From a checkpoint of a small transformer trained on Wikipedia: 20.6M parameters.
MLP neurons of a small language model. Each row is named by its layer, matrix (gate and up: input weights) and neuron, and shows model dimensions 96-287. Each number is 128 + 24 x the weight over its row's rms, rounded and kept within 0 to 255. Numbers have three digits each. A neuron's up and down rows have the sign that makes its largest values positive.
After each neuron's rows, "fires on" lists the tokens most often at its 100 highest values on Wikipedia text that the model never trained on. A number after a token or word is its count.

L12.gate663:138126139134160090102116136150116136120123140089138126151126126125132140124133139137106154122126143114126119128156123098080090150151089112140136126154144105078086124086156081110137143097116082104106142150136091162143138174107103135108165134159152109103121129119082136121150130148181186173096146091102177102076097122102142155136153101130132142114144114160137146126109104117123128172131142110133108132172154125116098096128094105123099146154128123121123122153170126099100125108114141127133146056102135108172113123154135152095151105105174147152065161138120164119105098119120141127
L12.up663:140136121128115147147117100135137134120192151117106127131193098163109111089123128118123156140131100133130146164138119150163142145074116154101084127136140092114108147138139157125140148109121111135108098108170144151108123144108153105108153175152125168093098112171101114126143124175093100125135150130130140122141171120116106141149125135170155079058125140145142099145091150111173123151132130165154114131102127121117135142117091122085141085111142154090102125141124126144122138121191093122108129122155141131115123163138134132144163124150145174126116121136155138087122124180114144128
fires on: " all" 33, " All" 22, "op" 5, "t" 5, "ll" 4

L13.gate185:110124151103091115120103134097136131112187143135115109094167122122120153141093145155122089127122092100145141134099165114138124099093124138138143103137127138117119111146125139163138111102099179102132117149151132106124078167089117116139145114102161121133160128126164121128140101170156115125122161129085147087107117137078090111145115131178143130111142117150149147168124120125097057179099107122146158104105144151187119116117105130124138111137104135104140107180118128150129143094118105158156089155144121107129130162145095139085139103155165153097121103115157108132125173111131109118
L13.up185:159127148125163134101114147158087133109129158121138072114140164136131144108149147151074172167124097112133132151082161097131145126133087121142102135176114094143133145132116084160103129147134119098112097084129122139131133140124111121089170088122112132152144131142135158141160113182163135165172121135114121108143134135148135109166114131131158129168109123106107139154108156138101144148162107107137137126096152131111127149147110128130139110110106084136100104109106137148117128120092139114153139175123100128160164149083074140124161105168102121111127122167120076130133134115129116149
fires on: " con" 27, " in" 19, " Con" 17, " In" 15, " Ch" 6

L3.gate288:176113123099137108102139160152140115106156134111102120085161153099137127109119133108142122103119116143169123144139130142162151132134168131138144090145113174168068135137156167121127126131130142065087128132085163163158115103102096142170134096150097152108167138144165110153109100115179139135130155111149121149108153147118099115146137107188136123097134122141148091152129140072095120114113103093108155137139108127132133131113164127107127118147138109132181128132140150139108114115126112146121099178146107109105131116114083142109171116104113172099121113155087139114156122105150157110
L3.up288:133115123122120161143118127086068148148160102122112170128125123117101077120090144138134152067155142121139127119141140124116101139161134144107168141085132129149084122120100138145102116096128152080122113139111138147097122129120111097132128115105137126106153170132147087106122119090121158117144131094128142135090116158193137139186085175115127144091133151137098096122124161093091134153143118106127091164127138088151157130106137131096111109143165148154154142135135142165112139140147125112129138138103173079085150136099112146088108092160110174129163143135138106119134156104114128159
fires on: "an" 23, "i" 10, "il" 9, "al" 8, "ana" 6, "er" 4

L7.gate544:137149138156095079155096127110126152166139128090108125107151122133135124090129127176125109116158126149088073162136140110109130055115173130152130140113131136105114110095151155111142137155139146158105190118132148086133138166126122104080147105122142171077175101151154155123124151129108166100127128127124115093139095121146154151133099102137130092126155169151108130137135145112143139130119101113143165114144125117152152126173163168178169090116090125152125111117134134159109150147135139157139114094131146142166106137125146119099146154135135105134148138136167160168175133111123102127
L7.up544:149126135111104072139127132161128083144102148106125139115200071096176182154122110129113130153120138173127120134145095120125124140097125167133102132121116129114166131119086142113133104121110094145128126134155150108133106146136125129109084131119124139122149096113088159169134142094105157135149150087116094121071165112149155137139095105147119130140083112106162165140093101103109097124108109159122107148132154088129111109159141150078157131106063121135118128114153139126127087156146140147102132122114137148128150124129155137129133125132159093133096124154155108131130113117174139156
fires on: "d" 30, "s" 15, "–" 7, "it" 7, "C" 7

L13.gate341:130123148168141137120112153151100138140152102109142117133116124159150061060111137166147124107131128099123165156144139127094097099147139135085096126106115130157103142145114107112108096139144091120137139121117175136108131128101172143129125121113135175097143172137116130159082123088124126112129087088133127117106120138163126133094138135138096098113131208118112152152155141157147128135091105143185145129078139111113115084150130132098139150170134140088114116117093108136141109147101124143131126146091141136141142143162134131138150130110146132111130129096123137168140157118147141127
L13.up341:155118129183162136125157134181112109060136128095161118177092102122119131135128145150167123124086133119120144142145147144088170162122107166116114128138123140167134149158125128133120143110142149153128109148146116144120122148146069137113167140107123119163134141130094123109144089074117155103095125148098148100116149123138122122115144115119083093146138168163143129107115148097168143150116111138078151129112064136125115117128113093121157136138150075106201162135170110113132177158098136098142145148106149120166127117125141155127107143113148121124125146101140105124113163127133136151
fires on: "c" 22, "–" 18, "ro" 9, " 19" 7

L3.gate552:115119152086116141119106130141123167147138105084107093143106140101132166124141145150144103112128104144131130172128138086098109141134145130107167175140106117108111146146106091092124111074145120116210149069123111147135129177129135112142129109157142102084151125197128135152166130179100098152104136106162146105106089145137148142120105080143149120138117102157155120126115195121144120137190116170118162135116119158128157108138134137139113138144089135109109147166123102096135138088111146125165116150117137145082137160117142117127089138080130138130074151150110130062096143087081128140
L3.up552:122118097071113138129134103140152131121156100155097138150118098143099176117121163136158102131125099156151156168127117090084137112127130146109152132145119164153165172124132140049118113122132124107191082101119097132150137151153151102148130108163114142071161134199104137149140121158113121115108113162132133122149159137122155119133133072167122124130115131120150164118142137105131123158178140122139146149162123149103153131128114110117168159135130134082121113122114089123099140110138110133160106098117145128136163142096089158105131142093153115106093157156169159066128152137075149145
fires on: "la" 26, "s" 22, "ar" 10, "ll" 10, "pt" 10, "t" 5

L10.gate575:150175156114145123137160156128113140135098121121132161159131121124135127135074154135128143136176132107152137118097068126108119135123114154136164072123110158098132132083102149125093128124114144086117139156150129117117101124162083123094095122116088119130111140107112131102078132097137113105111116104146128141170108170099117135131127131107140095119136114169109121137137092134107116147172104114093163140131129099157227117113106128111112115070126130165094097142150157093106093133118101147158169127117128134129149132150110098156127153091120133127164147137153126141119121163169145110
L10.up575:125165126141126131145076146131145072148102166137134084140131117114063109107061131114111189136133140164099166100126088132137131093107151133134141109132141139076128114148159148123145125093105144131097168175099137099117130131129115093089090122101109149124103105112139132178096102132131155108153121076137153089103147141095138128097092166138074087138119116137052115115136120132116118135133128125121180131101136094113120113143136107141156099129145133127160132144155147146159152104127105135144124127144103115103170142110133131145120110133138102123173108101143125122089126113152132169
fires on: " |" 44, "\n" 31, " /" 12, " (" 4

L11.gate162:097129148127114124167178111102158138161091122122102154117117162118146147135114126114125105121098142163139131106077135131145099171125114132134120163155125134053160086104153103084076145168116142149122155108125096139078142145128106095112138129147116159160087134126148135126110185118165153114138126133121142121110141142118107127122138144137097108137148145133121163114133157102166082168173130102152122138157167154142106086103132126114136146107096133091082092141068128078121127128118124165117132124134120167105159133141125124110167168134135108105126149151117158169108133148103115129
L11.up162:160111156095130127175130105110121115092123136153071143078143139125123096103135120093118130119101122106161186093100126169129094148151171132113122145115146114080107127090142131083159120138127090141136180139085111112106112122127132117094112143159116112116129111167095131152131136106159101066144077146136134137073122105117127136145143106105082153137109124141088132093138128085150100125132189160122128138135114161167128106120127105097088100087137159122101132134148159109078114141107143113150135095142071125113142108147180113073135145095105093112169115128108115146132147168132113155
fires on: " g" 58, " G" 24, "g" 9, "G" 9

L6.gate477:133147157116129136122131088077150150089142119125130119122140108110131106119133153137122135105148112135141088135116123191147134144127167121168130112126091113110143140119094108144083094082139134156097084138119134139131107158145129101093138129122102127129117117121109191147117146108152132143141106155101121132077137125131109162081105077132114106147104126128116087116106121117137126101142117068172122127110179093135136122105144128128098123108129115120146157133108091095147111136118136119143096178170118152117149124146126122133120152120122181102117093111127152123124136186125087119
L6.up477:129099176167100191134138121143079101140161144114118092104162078106135076126169127110166082114108111094125139116149155121128136128136144118200149184155130158150136106154081099151105146104127157153153102186111127122096119101147127112145178110120094134136144160109074153117129160139123102138144124142138111128122115120128111098131123129124107096119080155144113121111145164117153152145181121108145098109137095111140089166130163158107155159105166103111126126102123113110166122126160118127118152155152152157086133102155122155109125132148097142134107101144108150141115131135128135152
fires on: "s" 74, "==" 17, " ==" 4

L4.gate63:127159143085119112153140118139129116166133095140163147135159110119097148105149077085114155159096147153180104139113133111106112107095146157141162135168118143151107118130099134057097146126106161135157094189128133136146138132110117108121140111161128149140126087153131154131105148136116168133126117101091173109126160128124151125141077130097156120116131099129178116142139145125096153117124143121148147124121122099158131132135169107138157092095143152145145106104134114154144108140125120160108143122085111116148097107110138141156129133074091083177164126122133148075141089137176129168
L4.up63:129096140131115129119137121119137124128110090127141163047136128143125096100161112128184124130098122134117099104102109181128100105103167082106126132147126122105122172140084100141148124104142100157135150106165136128122136127139135154103084157115145109119076185113130098128108143134134093185082135135183120129141151124157143130102188134152099139157123110122184112148163122143137148091180114109128154152170154114102150145072127127130106134157121117159118109100150145151113151102153145103111139162141101088130140127137126141141110092104124100111172110119128143118108150120089090151
fires on: "ro" 65, "lo" 10, "ed" 6, "do" 4

L4.gate619:073119140144138116107122099143128160122139134135122053092143178117094151067112121138134139141134124142118147111129095159098120088125126121145138143142089129123104114142076121192115129102114115138140122116149149146130074152133119094124106160114150088127096112107118109128125130145142161083133095099078160156095103156135157134204147114112114129148128136141160131135158090159088151128129124164152103131101116103135127149117126138126125131107105112127107157143118162156156160135143135128155172138126181152142147133148175143099084144139141107110118109124106112115147178130115135156
L4.up619:120073110166120159113146142095175113147113150134127116139162099120074164144129084143097156130141135100098122128151124143128122180159135157126122130122123090096128133172103079111119127114163151121170142145111118137116128155105113086070141118151138150122123135102119142171088090152100138108165135137112135108131131120103148134157081141128149111117152076156088111090146155108155121121131090100146116148115117120101150133123113093101147141111089120126152121113101113092165127144148154153126140129153111049135093145119083103156106122127135162108133126153108119147165107122110117107
fires on: "ft" 21, "ive" 13, "in" 8, " single" 6, "ine" 6, "ed" 5

L2.gate458:129131127125126107143115095130107149079094107168121135093167153066179130134152144130115120136147114113135142134136135112156103116085120101130104124146062100108126107109177155145127101162098157153082136144103147111117117171141134113080128106147108161155159125152116114119160109138093160144131119096076163109088139130077139093142146130081107106124123127129162150145129116125122136125112105153150146131094149119116143139145164134116106082115135102142140144113157095134134116130113111110142103107122140173098168142132115128070128111135119145120115128109097141159126132130174085154
L2.up458:142096138141081157146088138118131159086148089151147114126181117129092139125159109125125123141132122134104165104146114089170103117153166163107134144148140137140119100138184126129152166107076111124119140144117128095113123180140111117136131145101135104136136120127159162190156099095119091161069080075152147109122101107134156104121089118119125125131145089137117141117120095126145145074154108124112152135146143142110098124155129167118132091126156112142139122157107093105123165091109151089125133143126131114111114084139068127106130082148111192124183098185121107163091143137149129120
fires on: " ch" 45, "ch" 21, "Ch" 15, "and" 8, "o" 5, "u" 4

L3.gate62:142111106144140099109139144137126150141139123113127077121091182121130104129112154134119139068090161126095134133121107108128141100172135096141144106182140168134151070132075117115161102125132141132149158113113117147139125093114107119141124112141114143122088135144103133135154157148158205139130127131111137091056154160127134148104122102142114138072132117150164111125109137135126143151111126125103122125129127167129149166176123134152174143128149129133108141132109146135129184121121137143195091108128139119113142141098156080131144130134146146148113144152123142132115134122184167150
L3.up62:180138103140129097137103180112132112149138144145103109104137106140125138099130129148148140079132080141138153104125112119112078142139131144158155123159136135141113092118145131111150101146143104128141110119161103152160157125152095175124125159141114157115121159109154107112078162101124088171113084136146149106125128114131125161126124113104120132090194107133131129127115152153108138110136139118160189125112143126145122138142102153133151114106071119103113101117127132087123161154139100110102091155094123103113133105110123092116155149135139091096132169175142126093184187148101146085
fires on: "ol" 19, "o" 17, "el" 12, "ul" 9, "oc" 7, "g" 7

L3.gate757:132121099093093149097124102119129165087134082145101112103111142141143145142145142128117117167134143130099160171115145180128142110102105116152148138119135105120114134096089127129133103167092147117162111137133102143136129115124143113127159159138143156088155141100122109151178122120114105107121147108130122101128136126181126112142136165154120113143106111118157137129181131122115152130115138085090193171149139122142135122129139123139134166143106115133158134136092152111131114145136079135120102162111122163144124128136148078141165136116154135151167166160100132121111088119072093156
L3.up757:129136112121137085125140080129116102119146141147183157157143153118162142147124119146105150113118158110163145129160090106127138103104107150134164136130145144121199096114142102079088149115168128160171103128083144169158133121141146126140111077106112134151131060135116144089135120138143137105121094126150125136117139152105141131135101120148124103095136127114101147120142067125155090126130119134148129152064127148116142130106158115121158144151109140102117088147125124107078107100142127124144107128111144167123145099105116163159123109132083104145137144156122125116124087109123134143
fires on: "n" 14, "tic" 8, "ó" 8, "ic" 8, "ian" 7, "vi" 6

L6.gate352:162123178084142069101117152144113129116111112149146079122152114114090104155092109127132125110155157118162112124117129127143129115099108127116167136151083109160142166113099115116108137110125127145120114153130150141167121081108142125167125114163136159113122161099102133092084129092096097133122141139137136133125143135153098162146130107110130163104127173162136140135134092118121158121106172107142171153152169131115121118145142103145135144136131087131103142130101120134124101123098118129103151126145152095110076132088137082171073137089111107132118183147097130107163130094131135115
L6.up352:154131162137114109128111118138113119055123147120133185121099139130153090126153150112087122117115104143125148138124125105104148117130146120117159156129123145133160141091088106133104152122106137187125134095138161123157173162130150153111101091124111084148123163083157178132154131154141123111133107116080161104154143119138141104158150136104124160124134137115146118113137123100095142145181131139131176105130104134140102129138085113123104125164098171145151145097155167126084128163142121097118114144154138123127151137153099159157143148151106118117135106134114150127119132155128126144
fires on: "i" 22, "lo" 22, "vi" 10, "ed" 9, "or" 8, "er" 4

L10.gate373:108137141141142103147138144130138125191161123131093146133118128109126109156138141143115100119123125126083130078122119110095117129082074097100107096106180116094110119105134111132130124093141122115106146097119092136121117126143084120094063150160118132113092109154072124135127124093141147102116148124132134136088125162132106169122112187076120155112144113149141120113116139127134148092136111131174118147105120133089114113127085163106131152098091129145100121109123101102096139104123108115104106111137115153112111180158135170101130119082127148088160129163167154147131089118099098106
L10.up373:134113124142108084129136120149154172107120166134151152091143106158109165103156110106117132100167141099096150113101110119125147080149147113120128072120154156145112100120169094162107127098128131126124150147115121128110151131088117112132124115122153140105107160146151069157156152109144146120135118119136131112143139098063143125147161101158117097125131113176092068110127137131149118076133116132143105175142144104097143158098143158155113130142098129148089155129155129084101119141141115160109139065156106099150167164128141153118158117105135101128136084145113109147143116174125173092
fires on: "g" 18, " g" 14, "ph" 13, "er" 11, " bi" 7

L10.gate723:126147170108127140168145143144097148131124121103129155161149127116100174133088108120106095159148134123117140143105129127149121167128133136161127120163107139128179100160132133126140143096123172135130103151132159116117165135124130090169104089110111129123111091096103140122121125141114098128109130114109144130101126121120152144111151115158104102154170125178120123156117160105154147052169173114124169148154146139099148125097145143129119166143122168156094142127177097144124131131162120158103142109113062145152171143131120142133090177103149149104112099119118136152155146133156134149
L10.up723:125156126156114144145156084073130116126139128105126115109134163143117140128078141134121131117125152118112168124105131139101118134115126120152118143129093122118133170154115120135113079169135079115136137138173149085114136115160129127090141139126146132101135112158147124126119133155168152109151144124105132117135149107168139125100122129168133130125102163115137158160148111157113120179122123118097139108141151064133113145140129104097153082148209155155097125108114130159154095115177160134114129096134161074134128184146111082159121137106118104142137105127114127147093150102180140158
fires on: "re" 23, "duc" 18, " |" 13, "que" 5, "\n" 5, "ver" 4

L12.gate505:159131150122152129109107177100090177143171090141124123152128106129062130087117091087131116091167131123133130103123114139107113137092109113103112115098106142139099124092137141090118093130130180136118125193135131141137118111119122148118138140115146128131156111131128139126198104127154116140163123126102108138085118123133130194102113147157109138127160133123136160108124146141159105104109127122128114138145137123113153120133107129119159183124104095134117163117161152123104099177188087144100112112117108130127164135155113102121116120115121143139110172133097120120131110087109122160
L12.up505:135109134143157098090153133132091121122176124104137122149161106136114121190112128144138160081153106152136134099114097129118140119128086141124081132133137117113111110134151110101095124133075134109151147140108124084111110130100143135169172143103125094152164121141138128139135108104114117148136108077127122159079131157134162124142141144139165134108124126091090127130147166134168165110111140142112165106099101122121110138161108100075125126109138095104115133172109107139094136140107159109144177105138111126111173105109147106124160116142107121169124125106182123190156119080129145132
fires on: "u" 22, "ri" 13, "ev" 6, "gu" 6, " Gu" 6, "c" 5

L4.gate151:111123131160157148123123130120141083108169133149097148108153116169125122130096123128126108147133129143123186141121112180103121122166137173119158139139103139085107137106140158160119128173071136127125183117148135126152160098113141114142109155137109145135136128084094141099149096139138158157137150092113181128162160120118086158197148118151126111127119105152083089108139100129129162105125145158144115115146102098126140095135108155139151121140152147083111162114123148104114162162138140090171155141137108139139136138121090150111137099150098127123143168112099161103107142121142108168
L4.up151:154138161108122118092171126171139147117071085084137135152142109138122135112144102137127154129161115107134134139181118112119112131156151063140107121103140110089092129118119129180083137117122162149160095184110131112097149154137157090116111159127145137159154118132170147091118090104129163136082079147152182141147116129111101113136127136134127132134106114143123120134105126119125119150107103099139148124107129099099122114127088174108101108158122123145143155125106136162135138086127139131126115146163150144119082116197132134093086111146163083130179177146105170127111135133143132127
fires on: "u" 45, "w" 33, "ro" 4, " was" 4

L11.gate758:156105189139146123135160110128161167129127084132139138130135148143166128157108133107128131155113124130159158139151189150098124149128129141132148130137140125184075140121129176174068112130138119115161109126127106143067165094113121053129136133103130116158120130104097106143132150130154157140103143135100138115069116129115114111088105103150091106142141070122066111145114094097103107086115148161135157094150159096133149079144114187137122140168104131144165132111114141137148105148124134122130141107117164129141164093122156146125126130135116128139154111165153104117165103123152128135
L11.up758:177103129121137147097134152140111139109085140129120101139116110126155141102117131115135129136131133104109165105091112097145146125123147157129127133119120088124120131110151084102151118129134114131079137137083103135140161134102138190106083093136122153134146114135160143168126085176151093157121124120157122183157116127125099147092116104131185098143147143128101134090134127125116112108159102096102159087156169124184186140096154108073157091104115126147109136120139125131084138116167151133108151107119132143143139082142101098151108123145099146173117177117085141086139166133089139128
fires on: " c" 44, " " 26, "w" 5, "c" 4

L13.gate282:130127144108092144098123133139144159133123092163117139086132090153150111114093122107110149132116137096132095102118126114101116173114118124149173096090106110116124130128158134174112126125120136140116149132101130091119107125171148112158114105153142153139119171158127119174153115116126150149149105122138162114121110157135167153105100137139095075127136121115097119099111141144072141153101136136165071084124145096133092141109093183158132135132115162132109084142107133133142117103157121099099131130119139152092160155112140105178085109121089159115100124096072127109117140102144148122
L13.up282:138115154116062164114139124119141161165109101125143112118106153178115113135132100121122167132148144132129108103098094113122138126119139146196109080134103127121068127115138113171156074150168127117140150116119076118193140128140154177112096139118132106120101116142110144169128112101142167154128130116122130170082114139109112113145131126117096096110161122137126164148110167152169128145132132169144149155147101102120108119114124106139126148124120155153096087109117072122157079116109132130070177112107156153088121104112145141155115103112156121151141099110100158149082176122147133166
fires on: ":" 23, " and" 17, ";" 10, "-" 9, " " 7

L3.gate124:117113129122144147114110131168143124152120162147136074139165095101124160185098148122082146113117135110100125111134112094126113126149136108151131138142134150168140135151100166103118110128146151110147125105127091121105110147137084127153082122193139156131116158125168123142102118099141128141120118112125136106122110137117168082128087071159137158123132145119166116113146143136128102141107129157134122155087144143143131104155117119144119168151157084103128095102139101165131111115160153107122139109131144089131135128148147155147143142110147147120158126137190122139136153107144128094
L3.up124:170163115156144169147116131115131112158142118149108085098158107117146108142132131141181131124133141145086160153104123130097140127164132149156137089121138132130099125107158103142172145112130137144111133133164132144135104096129132132127132125099150164133146168090148141146157120130141117162164176154117136117110104107125127084125133142133150149067117133124102155139105132180161113137153148117104134129109139105140151095140139093111145113157133120125113119143110090085107144113148103130133116119132148159129127108119138153113134201152140108129134132131160110078168146109139140129
fires on: "ul" 39, "vol" 23, "ol" 12, "lin" 7

L4.gate754:129099048106109093160146105126105175121114123102086115134136134108162160075142125139122148136120178110104161119136115149144132160123131153122143148114085105127123121114124113083117093118130124184106126174166116131085156158132105085144144146169105150131159168115180121110170121155119083116079128124127127131125116152203140137126133112123122109136144126128132113126075135118139116108130118104138139122133153119121114107081145126151123162170129108142111124108122123131051100108125136151101133142137144164159103132096145120104142141086133161154124140128105179125140124139086091104
L4.up754:113149109136129106154137142131071123103094157130121141184156141138123132118151115134150105099124150116159113119151150088119129111115102149132154088128104153133114126140114129136088084132168116082153133129160126142124127134148171115137105160141142086150119108157175094142097130113119100085136133168137102117084158115107134146154160151144107140130121082133115147096117149126134128136088127130135163152143127156121142112127115134107107168122134122111097158075107139141167124110122127103118090111097121152103104128134134125158160096162139147120151100119122139125142152125150134148
fires on: "te" 15, "tic" 14, "ric" 12, "ic" 11, "d" 9, "ter" 8

L13.gate797:177126145113141097113140147134160142111139094137147159143138150120167139167096114131101136140142130081133170108143149127119107140075159206108150140119117138111157121098167135057119137103102144150147149088134106108131139149153135145107143121150117126088110123145085165178101197156121133115140117139088093124125097119145156105109098128152101127144116111085067124125111130099094127149149157118130147131155112110151115113152149176135123158167140103084100114131105155124103146118174129166112110117129138121159148130136145139127108107100132120132135160160137122110154131072135100155
L13.up797:134117129131184138124122151092158174138164129148106133111136159157162126129110135140112125103104102115162165106113140121107129093164115117128112137140109139133184137125143168090151131139111115120177146142104112123135105129147096149114092063095139072125145106102100160119069170124118184143109117137138121160109119104098125116141116150156148132146129136149120137109117087099121125113110145120121129125125145104156142142182118177081164115097085118112136170151133151189106109145145102143099145125104126126156152154127100113119110132093151105095135131139124166104177121121156144145
fires on: " (" 26, "-" 25, "–" 14, "s" 5, " \"" 5, " " 4

L2.gate482:159113134144135124123147109163085101133104169145097132092139097148134123152171180134156169063126121136139092097136120158125154139125135141141147172108171121143104105140166135157126121122130125131066117132142073154157128106098161102102103165111130106097173077152118105143141134100156154138160114160092158095157119156119125110122171118152106123149168169119079172090112114105095125167135125096145167081123146154138131091104140141098135136141119110151122139095144104151105124108158102132088105144121118141135121145073136124142144148107130088126148093141113131126146111154138106073
L2.up482:132158143134141136118186133172162133097106123122130118088131081098150102125129148123104151114119124167124113115130122145107154123125128090145129182097142117154118134122133197126146122116095115122068141145096109151102132142148123138101111141149126133122195105123128106165160131120094117129168164145154145115127151126119137111148149181155134115124172159140123122130134117119139113142147121139156156114130119112158131112131099141086088146155126138122118166115126103140151091133112147102130097143103121133138108156071129051136126161115122121079124066106136150147136137156149124095
fires on: "an" 20, "u" 17, "re" 11, "by" 10, "un" 9, "ex" 8

L13.gate605:113099150157117155116090154103114121143121160112117089115139129181106092124103123114127148126120146118154118114118172127089134124083130165081181122150103185159115119073124125136093118102161162106120113166157151098123158091175121138133174123131138113067121131111138122092141110137147147159155164146074157146136118098132184140141104130131093078152157121156102120134114128124143106116115087156124134126116133086135139092115105108113126106132122139089118117178119104122112140133154138084133156093161115181130155120130154113101071113122098139158128159155131156095141173174155144127
L13.up605:147073143177136148111131130113092139144129151126139130116151156155078095123149131105100145100135102141155111131129138110103133118129147093134124094112135145125118114197109100158136126121188131124157130085163131111113156117127134113160104172134133188142094113124168158156157087165117143124141139135160135154121136120155166099099134114111124095126162127139073144116110130086102111128141128105130129125135096076132168130103124115072150158141122116143128115125100154161076092103158101118113154080121178160087141141165098143143123092108099101165148136107101172073148094139156136156
fires on: " was" 66, " " 23

L6.gate205:089107175105136091157120153182126148137163175091127137148139147155126118094150132181132095150139110138087115126122148128101187149144139168079138116087066117149122131118118103180138152144162183144145135140106117119072094101103151118084144124108101096071126117119111136099140110144107149165126112120173134139101131109124127129124113088178120130101176119148149096126120128150138115120129134086139117114092109112163169102123150155120137110156141132082144143106163123072162129125094122129137120141144113163147127131118129125126112131128179125172152119143117151165104103168128131107
L6.up205:122117107108116140143122141160151084122156137087091105109127133119125090165165109132141121084145111153142059102173095151115122121119126111126140137148123141132134182142151105149133151153125122091130125110111148150123129072135133084118137095109118111087136110111134108093118143127113101141114119175149079170130094142141130080114106113131116147135139175113141108135139164091132092149132128119144162153133144151100073129105131127123127098130083143123132135133088130150132137133150139135176144129131163171106109105190150141121102151193120152140121113071122132148113097067107153113
fires on: "\"" 40, "==" 31, " ==" 9, "ver" 8, "." 5

L10.gate509:128153088105149113103115119157167113131108153132125137160175146091102112083149124093142150111094137086135158142118115114137121123111121141140115123152152105124096116109129081125133134100140143135114115157165124142103124158066145158084090096117094149118117169146115164147120158106179147133150130150117129096121170154115097147088132192110118104106175130155125154122124129135139157129109134148151152163051151174116116135122123170117122151155133093111065129152139109119081099149175094107091138149097111112151124107138116091117144124086111158169131118134095109136086095117073154131
L10.up509:130111150112141137118137129134092139130122076107146126099128123123140108111057138115125144130138158081126125124119127101114164143167079147138117156148120119097146139105115151134086126132113126169119091137147133137128124134071075147096095126131107151144127149142144135111104138134139125182169125108119115144086173121189113165121143137149119091124112141099174116110126153142108135146108101090159189152104116134139069092148152074121128134130143100121129143123178096115144094131157150117119147166118138160141169123119116131105112106118140151159123120087104125132145137117141149142
fires on: "ro" 27, "n" 16, "ri" 11, "ev" 6, "c" 6

L12.gate657:099140112144139101102130109123137103156158159079129151131110156078154167134089137159119111144068113090117046092151104113111126103154157149117168113133133091123135096127137140125143098135121145083131082129158135095132117143128116123147167128131153162090112087096131119097161139112136108097101120152134131113146120153138107148165113118135112136124139149104120128106104169117150120146107139141181140130145118096098169119185081131119142129126147112129128171155101162117107125100133131119154109091148138099113127150120092171104149113153126101125137100121119128110121178116089093132
L12.up657:148160122139141084109148140112081127119153120133102109119109158148151083132136217107107120115115095144126131177075139083148146132151133103138134132110170132158132155197142145103117173132136102132135154134085130108133109140120119111141152098143177138101137122100140133104182088144177106151150121123144154132163192133141114119172117148100133139100132122100169139114116115140166120191101118132142127115156126104114128145122099112116153169138135135130117129109106132097074112120091140138120108113151177105143129130139115124090108113073154129126142102142132144138118142128130133143
fires on: " con" 45, " in" 24, "in" 6, " Con" 5, "ab" 4

L3.gate362:123163107145128096107134140116180114131092132089088120106119095111095159103093146172134128099150179131113147116138103116139123100100162183128108146158137100114104107118127145139160114099143108128158115110164178155087080170175156118127115152109144135160110103131143182158098157106168128098097124140117093107129157128118147107138139115101124141116169082117135144126106137096118146129154084108114109115121114066157148101113172137114133159118102136130097137143115132119132140148152112158153147146136108170121141110144136147113088119149103132134101196151106109164124125136112143107
L3.up362:114079117137142139121135123126118098124155144124123126115149136144116155099087114075103150144113127133065117116125131129123147132119103153107158116137142075125137104173081091145133159136153131134131144158123121135181142152127105133162146136080124134146117169138140109079141110152136157093151086129141110097150107111144094112144104117117146167103129166148107155132119102147150111184154094163109120113137101100108150095096144122119091112137133118116124149135156090103100132129178139140148144128131124091172145118111167136106101141150151091148067118165146142094138133131107095143
fires on: "ive" 18, "li" 12, "ter" 9, "ed" 7, "d" 6

L7.gate406:160156134164137143102157107145129086157091134153110160122106118092178162109138139155127135110163182136168125139104105168177124147162125130152139115101122149193119147141169120153130130118180159128103092113146135165120114091121162087124165138121120156137156132146137147108132151182173117134126134142150129099122153076121166113104127099156143122064152146128128131142100136115106121141130106132162177127108104129174126098129136062126135141145136135112145126104127129144144134115181157120072129130127144106120117170112113160148136153099179137131120127142167131099124148106148130151
L7.up406:082135117102158128106143143143164144114113151133134110100183094160131157116195127096117104105186112122122140115130174108148165099110144118170113129096136109154125104180180124139125108149128127121140124159148111163130125109100124074127104133097101172130149137117123122137142126127137133124188141158111115103130116115096147163156152104114178105139109154122123111151134138143104123190140137149128120083152131085109121145118108125092108181162109119106151106095127088134137108129134105126160123158178165141178140141136133108092148110164157150117145103106107148111084087193120123126
fires on: " where" 19, "un" 16, "re" 13, "n" 5, "u" 4, " only" 4

L3.gate120:121087137078122142143153171111138125104138097134135169093177152163159156173136120130078147177142113140086089136108130113113113137136079137137132115109081104113117135160123089114122128113079125140118115100141119077091090127100104095120141109168126153094126141124166136101154139113119133133076090107094138148103091088100096072136061152133118164101140139136124106101114125129152153109162129156126157107129125138157119138131125116117155149085130130152126118076100140145116144149153131107151137111114123128145172096120139097083089103106081129147088166138130124151146113128138116108
L3.up120:162102165069148150118166149128123112146122108106160139114180144181150146179128108115104143112134097152098118097132139085114104150117147159114125108121119152116143131114103137125155083119129149117148110170166119124124095132100094136136119092161169140101130119130159126133147099111137098153115138071124142133119121127160136119117110119110146144133123106099121134094089130158142162148140129116137151118135125121132140102100107163107127162174092108101152140122113151154145103121164069121150144113131135121110132120125127137118121149109135140119091156127120116175154100125128141115
fires on: "on" 22, "ot" 17, "ten" 13, "od" 8, "duc" 6, "gin" 5